From a checkpoint of a small transformer trained on Wikipedia.
Size: 8 layers, width 576, 9 heads of 64, MLP 2304 SwiGLU, vocabulary 13655.
Architecture: LayerNorm before each block, no biases in attention or MLP.
Training: a variant of Adam for these matrices, 683M tokens.
MLP neurons of a small language model. Each row is named by its layer, matrix (gate and up: input weights) and neuron, and shows model dimensions 224-415. Each number is 128 + 32 x the weight over its row's rms, rounded and kept within 0 to 255. Numbers have three digits each. A neuron's up and down rows have the sign that makes its largest values positive.
Before each neuron's rows, "fires on" lists the tokens most often at its 100 highest values on Wikipedia text that the model never trained on; "fires in" lists the words (lower case) most often at its 100 highest values on Wikipedia text that the model never trained on. A number after a token or word is its count.

fires on: " of" 36, " in" 12, " to" 10, " from" 8, " and" 7, " during" 6
fires in: "of" 36, "in" 12, "to" 10, "from" 8, "and" 7, "during" 6
L5.gate308:158162111114110088151078171098174107138106133108097178170145106139107139139159083146127179137142142126121141156096173177122209106183047113140101171120124080089124120084071120104127139136226066155119160156192112098095050102161089163152210125131141119121175135092135148142132120186121130128122119185135061157133127087131171226153142151072140138116137130129114163107144113188101130149120132136162178173102141133147094153122169123070098113117103097119122124124180147160090146115135157134143144101142173124081156107106166155159137116141149153120152227158127180094164139107152163146
L5.up308:122142139126092134056138134137181073083091075106118103145134159145074118111081120155079069149095187123148109111075222126091135108136113132076120102133079095149120161074140141195100181140114104138105147126097118084120096112140113129159180074113146160171100155182128138137144156114138125128128178116141141126100194119115116071104111134154123106043092137127075153146127141077151094194112177125174137148083108194110106158147123117141120092150138127105119155112106143113179092131131130115143131128182093147152110129143099144153173090120178134161133139141124100098139056142105141057

fires on: " at" 19, "0" 13, " of" 12, " to" 7, "gl" 6, " n" 5
fires in: "at" 19, "0" 13, "of" 12, "to" 8, "oglu" 6
L5.gate648:115188091152130116131112174166066171091077117157161092083170096158127099170185123140115135163131146100135145151126151155104096160179081127118110131156176150117161104138131081116071080100181147132126117134151149091153107123162094130101153171091174147159187159122170114126143092140096120120067121111160123077118143150106100102090143051114127116105137110140093132097143133144148131115126177097160115153092120054107122169167128075182082088075171069115150104149102128144088113174080138129103137141103128126108107113114115159124118156079167121112090129098113134135114151121107117199
L5.up648:120053175113144087125095220093115156141114196114120123099137154157117150126109127076129103148121152118075084075155158161119106084153162148233143133179086052185074079129136136227122128128130171104201162153080118090149176140184062086135115136113125123122140121157138059140210145098146143208152103067088079136057104079092147144149165197083130124096127117138202141100125094158159153106147138160128135142094137086083106107159086169114141123196169121080185112120176162097054148176137115104129095081118084134173118149134142085192141146139143110131162131186131087139172107129133113093

fires on: " he" 20, " they" 13, " He" 11, " it" 6, " this" 6
fires in: "he" 36, "they" 14, "it" 9, "this" 6, "his" 5
L5.gate536:122085104119116132153109116183097106154197083163069082137160154123143130158155124116134085123169104116087138142118153149142126133129080078138137124127134121116106101163107116159115157087129090078084092107111147138121155126140120157126185104119170119115145079106118133133119105141090098120116154152136169177158113086120117178157165193154131144110170091083115176145137106128183136130130100132118067135124083141140140177151164137101036145138104171112134071107148151182119102168130173157122075111138142060123191123160109170100140191120112126167125137145140148100158132144178128160
L5.up536:168092162119124109112106168133072157118094124097150134142116085187127112136118119152151133155096162116046144094133087160142174061135141140111131165141177066208112120165094132066141172162144110117190056163171097124107078148138121137136076163139120081094129161168136159142141083109121060110105147132127146151170088194082128174119135146160122163139189125146134144103126157157127146127092126125126192116136142097124134163165143140117095070127130126070113121161093109161145093078119124142177110127137136168204156163110167078137137134154097072123139144125149132125095094154163121151

fires on: " the" 31, " as" 21, "ief" 5, " its" 4, " appointed" 4
fires in: "the" 31, "as" 21, "chief" 6, "its" 4, "appointed" 4
L5.gate2010:162080138119162075136126099086149143115044083163140126165084094145115139146115172187170135122147147072120168176130093131118104085126101118164099134082069122087063124155113161149094146117202134079127122109109195116162077158114085102088130082116180129060151114121123140192125122125088158145116129130054067105143197164149134166126147136088134180167156128070014130142168050123142164149161124095054200156180123130116164130119114122151155144127129143206148116116090124177117183161161145076119096111126193135084118111110173118082142177111105134109090178075148129149145103120100139162
L5.up2010:145157146161128102082098075128161177134211123155149110136174166089110206135112124079123081085135052098150118120065132142135116103097138147094116173132151150152179092096108115130146120115091119140172122150147106129116140122141174114120160112150188140112111119107157072065108128174118094143164139127161160156071124146090106185122145095103139162129133144123125089127126123132200112141103050196197103109136092127138143174129115207100114169150058124134096143196097171139053098110102125141070149127062070097167168091175051168107166084117151100144114139151109174137110105108186133104

fires on: " was" 34, " were" 20, " to" 15, " also" 7, " be" 5
fires in: "was" 34, "were" 20, "to" 15, "also" 7, "be" 5
L5.gate1164:108169132111120151162078152079127118139088167103137136116086102136100119195141076112147096142077146151204104105119106200072118141143088122129135149144126158121160133134132135090176135113133056116122123103060140081082119137134153072156104139101108053147132089101102118118057199143125092160103127100150134112156169159142102126117095092120170082143124133115168101109109141125153162152127171093155149095137177166181089123166140131144138114141134105149148111124144126173100181182131133141183057162125109147096118135205128099139122088113151127173066103154148136122215120121143108140
L5.up1164:171148093160138115144196111154181108146201112136141169106120169142097079131054126120185137112165148108147160101174130091076130173084086120133153135179169119130179172144206167139040124085145129125176128130139144145103126102110108134134138150157171119100125130133180082103072140157165109150115142100091109151117165159092153140084135137092096119145133181121133067110060109139139105109107141108170124120126134120152140117125141152119117183147144170108125158148161096094135125161115116089106068108119142138160173101125125093195119106123206177186168137132124135164090134176118164105

fires on: " they" 27, "1" 14, " later" 7, " it" 6, " also" 4, "S" 4
fires in: "they" 27, "it" 9, "later" 7, "also" 4, "s" 4
L5.gate1829:103124084112129138062153104124122141129081124155129139149116121084152172115115122122117098129132205197118133114118133131075147100119095110137209167117135031117189073128118130151133150197152151161226078082064162150138140148120151153148170099148084105125156142146107110134077141124134116148110118163142129215117154138067137147158097135194174086136195161104113161155103085127105137110092060092170110160118142103074127126103183064087133162122159128121165093100178149120122090125164141166147129102130136128084078083155111139145140202134107123174116135099167087094124127089125134162
L5.up1829:111212083095079112149148097099151137123154106106100120148162106206120166213157130117102087097133155104105134081092122117141188122094142099123111101118052141139112125110108148137116105217094141048140083132130175139117093141167112102133127140111120108140081163125128054089131138115118119054118185080126145127114152097126163139127126090151132105116141109125155160160147144155107117181117103128127191149155162108144150099123151121099132137127105112117112057122147145133120057148088178109168093056080122169188107100087118095114140142158120146103197155138107131088159141101119182136

fires on: " of" 32, " for" 15, " by" 11, " with" 5, "ed" 4
fires in: "of" 32, "for" 15, "by" 11, "with" 5
L5.gate445:097113090134187148101172149092137177088089131138120098157071117187138155122114129143130136185150093141120102167158183048077099061122125047086149094127136140097188138059160138120085094099147105144102141094134135095149137095130097111093140082147166151122133135148139167089131132163134171170127112089104095098165134144154109099115133097159133097100118123132125126127163140143181138115057169083128137179138116158165084171146176086119139173128146163114116141144087135183103132140184129121116152163080157123171133055109102176219201157127095105117075141118149204127098157131104149138
L5.up445:181105134086123146135160055120137097088138120083159134134134092085099102171112118083148146094107123110141128118159105137180155115186123142168099142091155122166148147201117115145128186150148114115107127143147132138092091160146114098149126167114146112134186128144139149181041148098095138170081106082141132059092195172118107159106129163106146179157096112082126164062168169074159176121088144060198107137063142206131149172163078144081120114150057112127103135179091127156113148102201151115164133119149094062121137149174104149136131133147132117143105165140100103080141119163107071158

fires on: " of" 69, " by" 15, " at" 7, " from" 4
fires in: "of" 69, "by" 15, "at" 7, "from" 4
L5.gate617:095091079143094122151083166121151106105097069110176125148100092077114092131112138120163132111133187118129130112156133090109133133101112143145124116128104166113128135119141129166118109126136119093159108102148124103122096149151145148136152136171132079119103114133128150138066108129111170050149127112072136121151122139098087116153125096124184197112110098118166097122132104084189130152125133078117124137161147079105113108157129095171117109188144058106104061145118171185187088149137140124098097125165049130126141111155188137103115147125172186152047126100108129045157124108154146120
L5.up617:114142126063179168060155172086120155104122168189105138106185161071158060143075128141078205167143123115140117084156128157066121144153167155133151095098093147081108170101113103091128150109140140121111113110079061116132160150190145119180123105191121109229171147103123142103173130144124061048172149125172128137073142081149142110096092104084160168157179069109107115118136098150184129070109103166135042100112117146132098081146124134173136093130132130154150089183130121156167109117120145171181126095142120150160060171099162117148151139144204102137154112124108103087165120118099155163

fires on: " to" 23, " since" 9, " at" 9, "ly" 8, " of" 7
fires in: "to" 22, "since" 9, "at" 9, "of" 7, "and" 5, "fact" 4
L5.gate2262:160079154119144101081127150117149121151120074132158112197155112090096118167150176142116118137146198141127174110149150131130088182182093120151162121091089069157184164104116137100103127130119197165132151089105136128147076078112153128183114106092106120136127153152160123186106115090123074125058144147147160142146128088174227135143131111152125115129168178126117134129120133095151116104098136071081106137060104109111062111132116059163129097092144138090096152125091151103085144144143083134129154114125123119077129059115126133164127107145171150140085136120169052090134136073116173138
L5.up2262:129101106111087168104111174102166047143132155099195080138165163132080096151132175097146112158123148140080148144130158077072091119146110095177103146190112095122121115089119059170158152175121139077150135149175076151088140125114116131125129121130115148108130117143111085120162125133114051173078106080107148146158127108125124171134112089116148088115132091174171139164100115176115099136122146155150116137176092087119107084123150091155176103158166123168111124127066095138098149130192179108155081169086115138174080140127130091125066183126129155148113132103183152047181086156175087192

fires on: " in" 15, " of" 14, " from" 12, " to" 11, " on" 9
fires in: "in" 15, "of" 14, "from" 12, "to" 11, "on" 9, "without" 6
L5.gate1936:135140000081147141138151121130101119133130116090132086173151151150141134134147142101122103094110107090109059140139163155103162212128114107115111136128176174133137139094118086120168121133141137126160106102124200131144137175103129105081150108095174177129196143130167174111119142114076122125083111070109141180126064079132096165057114169106134122075110146156178110116111132081109144127158045132154134104131125173149111135161092167101128086139148112120112113132157166126103112137115123149121090066132125129103148085065145132104121157121162135082110144143147121046079117119162198138
L5.up1936:111113052105163090127166154187111101098084058066073126121169143136099093132126118153160141088186167139111057144121137098110142070151109145113209144122160151160199138171192218147153122170193105166170105173045088121123155155166103118092121108176140119111125156172102113186143112231117092128161119138102087126098107107109109113129106128114164109127113117172160177113149142096171142159159186121157140106110115118157124137215187120102152114140145105116081160125095160182141162195113121134160091098091158140124127083151112080162139161086081171066115144110158084098161058087146172120

fires on: " to" 48, " be" 14, " is" 5, " can" 5
fires in: "to" 48, "be" 14, "can" 6, "is" 5
L5.gate49:147157122117103118097186083167128151077099099125146152147104157128132200083137117132135141134058164121143104109106098099111127203102153129132139091078141158079160121119078176156102117151211034104127099129062102132110143145124135099104141122150092149121187087105094092077132152182139089180135124119125122111161115100133114129138094183092144133167124085077192140163115083104097169109099135113190132128121132147100055108103164160162151099158142140140132071102131122134143113178100171147206138095163176230125133075094098078088112094178131158091117184152209083089195175086110094121
L5.up49:132168071068126136200131132177141157161112147162141092103121136149177094100131065136135107129082144142181201091095198140150133155206142113134171133118140137105129140125158142131091163141088147092133135143084218146083128161174176129124122113206142119089109189106151127132110143115116127123112125170101110168169211104158159107091117125129123155185085125155098156106149116110119138113076171083098150166128103139139092163152119118099131069100131094093133137122033147177122106155115082190175063067182142083142112158078082132138128134155097143144160138158141110067149159044114135088

fires on: " into" 19, " by" 12, " was" 8, " in" 7, " were" 7, " By" 6
fires in: "by" 21, "into" 19, "was" 8, "were" 7, "in" 6
L5.gate125:126162083167059133100157100131094134109167068132120125089173108133120156159128089158146135135072121102170120137186179164156157087168093124107066108115121090122176160143137110154105095147158148135125193123124141098108156114183119118132137140108131173091145128100129139139066171099133055083097163118052123081140165125153121111101127132087094116166110171119115133142112086166143132084166161136095089060114117090182137125108151136156165082140094092122128129151115105137128115129141143120117122099137100108133109093153088145109113127054099139146120124197164096099090170150144146163
L5.up125:128156137155180055144096115135122138041150097121113172139109076155120128141178135160190118099048123120119173132110155148152088136160115109154112130105190120144098149100145167103131123111122136058066090156117114148100137087152126084120166120142115158107130130153116088022094120103166203143127144093168138114105147130131073200102142145149085103090126122152180132121161128153198175104149175127176100131145084105103082126112112175044152133079093121170092081136093178090178063178167116087050093065108176139170188127153173127136108100120127121160129201154155141114071176096079164100

fires on: " the" 44, " a" 13, " as" 12, "s" 7
fires in: "the" 46, "a" 13, "as" 12, "s" 7
L5.gate237:165122113138163058070150125131064116131097121112114106177114139181121167136150110119093109085111134119192164114119123153128115156109086127154136165105150107117112104108150152104133106128132184122088157124124146098188124038117146087177117117143096206128110103118103085147159133110156093121125163075146158154167149105191111125143143106145178082117109123105152169082099147121142185180135114113121124134145112140132126112131137084101109128137061109150139130122098051100163099107152117108118179097108151199156164143064149107143113150204151138105130160085152180101112080119140133107
L5.up237:136133098126152169092143138164135147142129136089009080114168182162115112149153140107157123148120101106119119157119092142187123105123150153100114159159121092080162130172095117125108158025139095136157150162156068121154131166129138111163153118102125171172145165088101101131131147216139126117151158126100097187127134072139108147101085119183185093135164146171122132176161095109130132130083152102173105156141121105119132157121175109067112151126181150183129116115115141125070121172122123118125162087160102108086096173097113143127160162138153142140101123129037161123155182057151111139

fires on: " by" 45, " from" 11, " of" 11, " the" 6
fires in: "by" 45, "from" 11, "of" 11, "the" 6
L5.gate631:105141105159076095133157127146082153122098149082129142139106116124099083173097082111110127155151122106150122117138120134110164180158026168157079116122120112156108147156119106151088109160170156158132119214084152087161138056136081126061107124080188157163158129091145141088140152127160126144160133111138136136081147109117158143115093167100134153099129149129126103078163162116170177134154114098088121164153162127217098156158131092086110151088097102128105148178095082151155116127078091095166148118153110073110104108128113106123149129121099120109091162148189102125116068162154066155
L5.up631:104114140082112155163121103150127067116126174074108117136216151108098094184103148088099159078167084119057159117131097080077119082121124174135129060135104072133102134109116148180148208145141112160162108142132153114158145120178133139135134120109126048134147158063146139133152092163097123110117122122090128164124118145139171161120146145123106154144129166150128097130121175188143203149071146136139133141049136105119079170150146143146167116107051105117111118106113222180171167145170175118103140136152117147110126062095116169180168121088156143078091085157136112121161110124080092142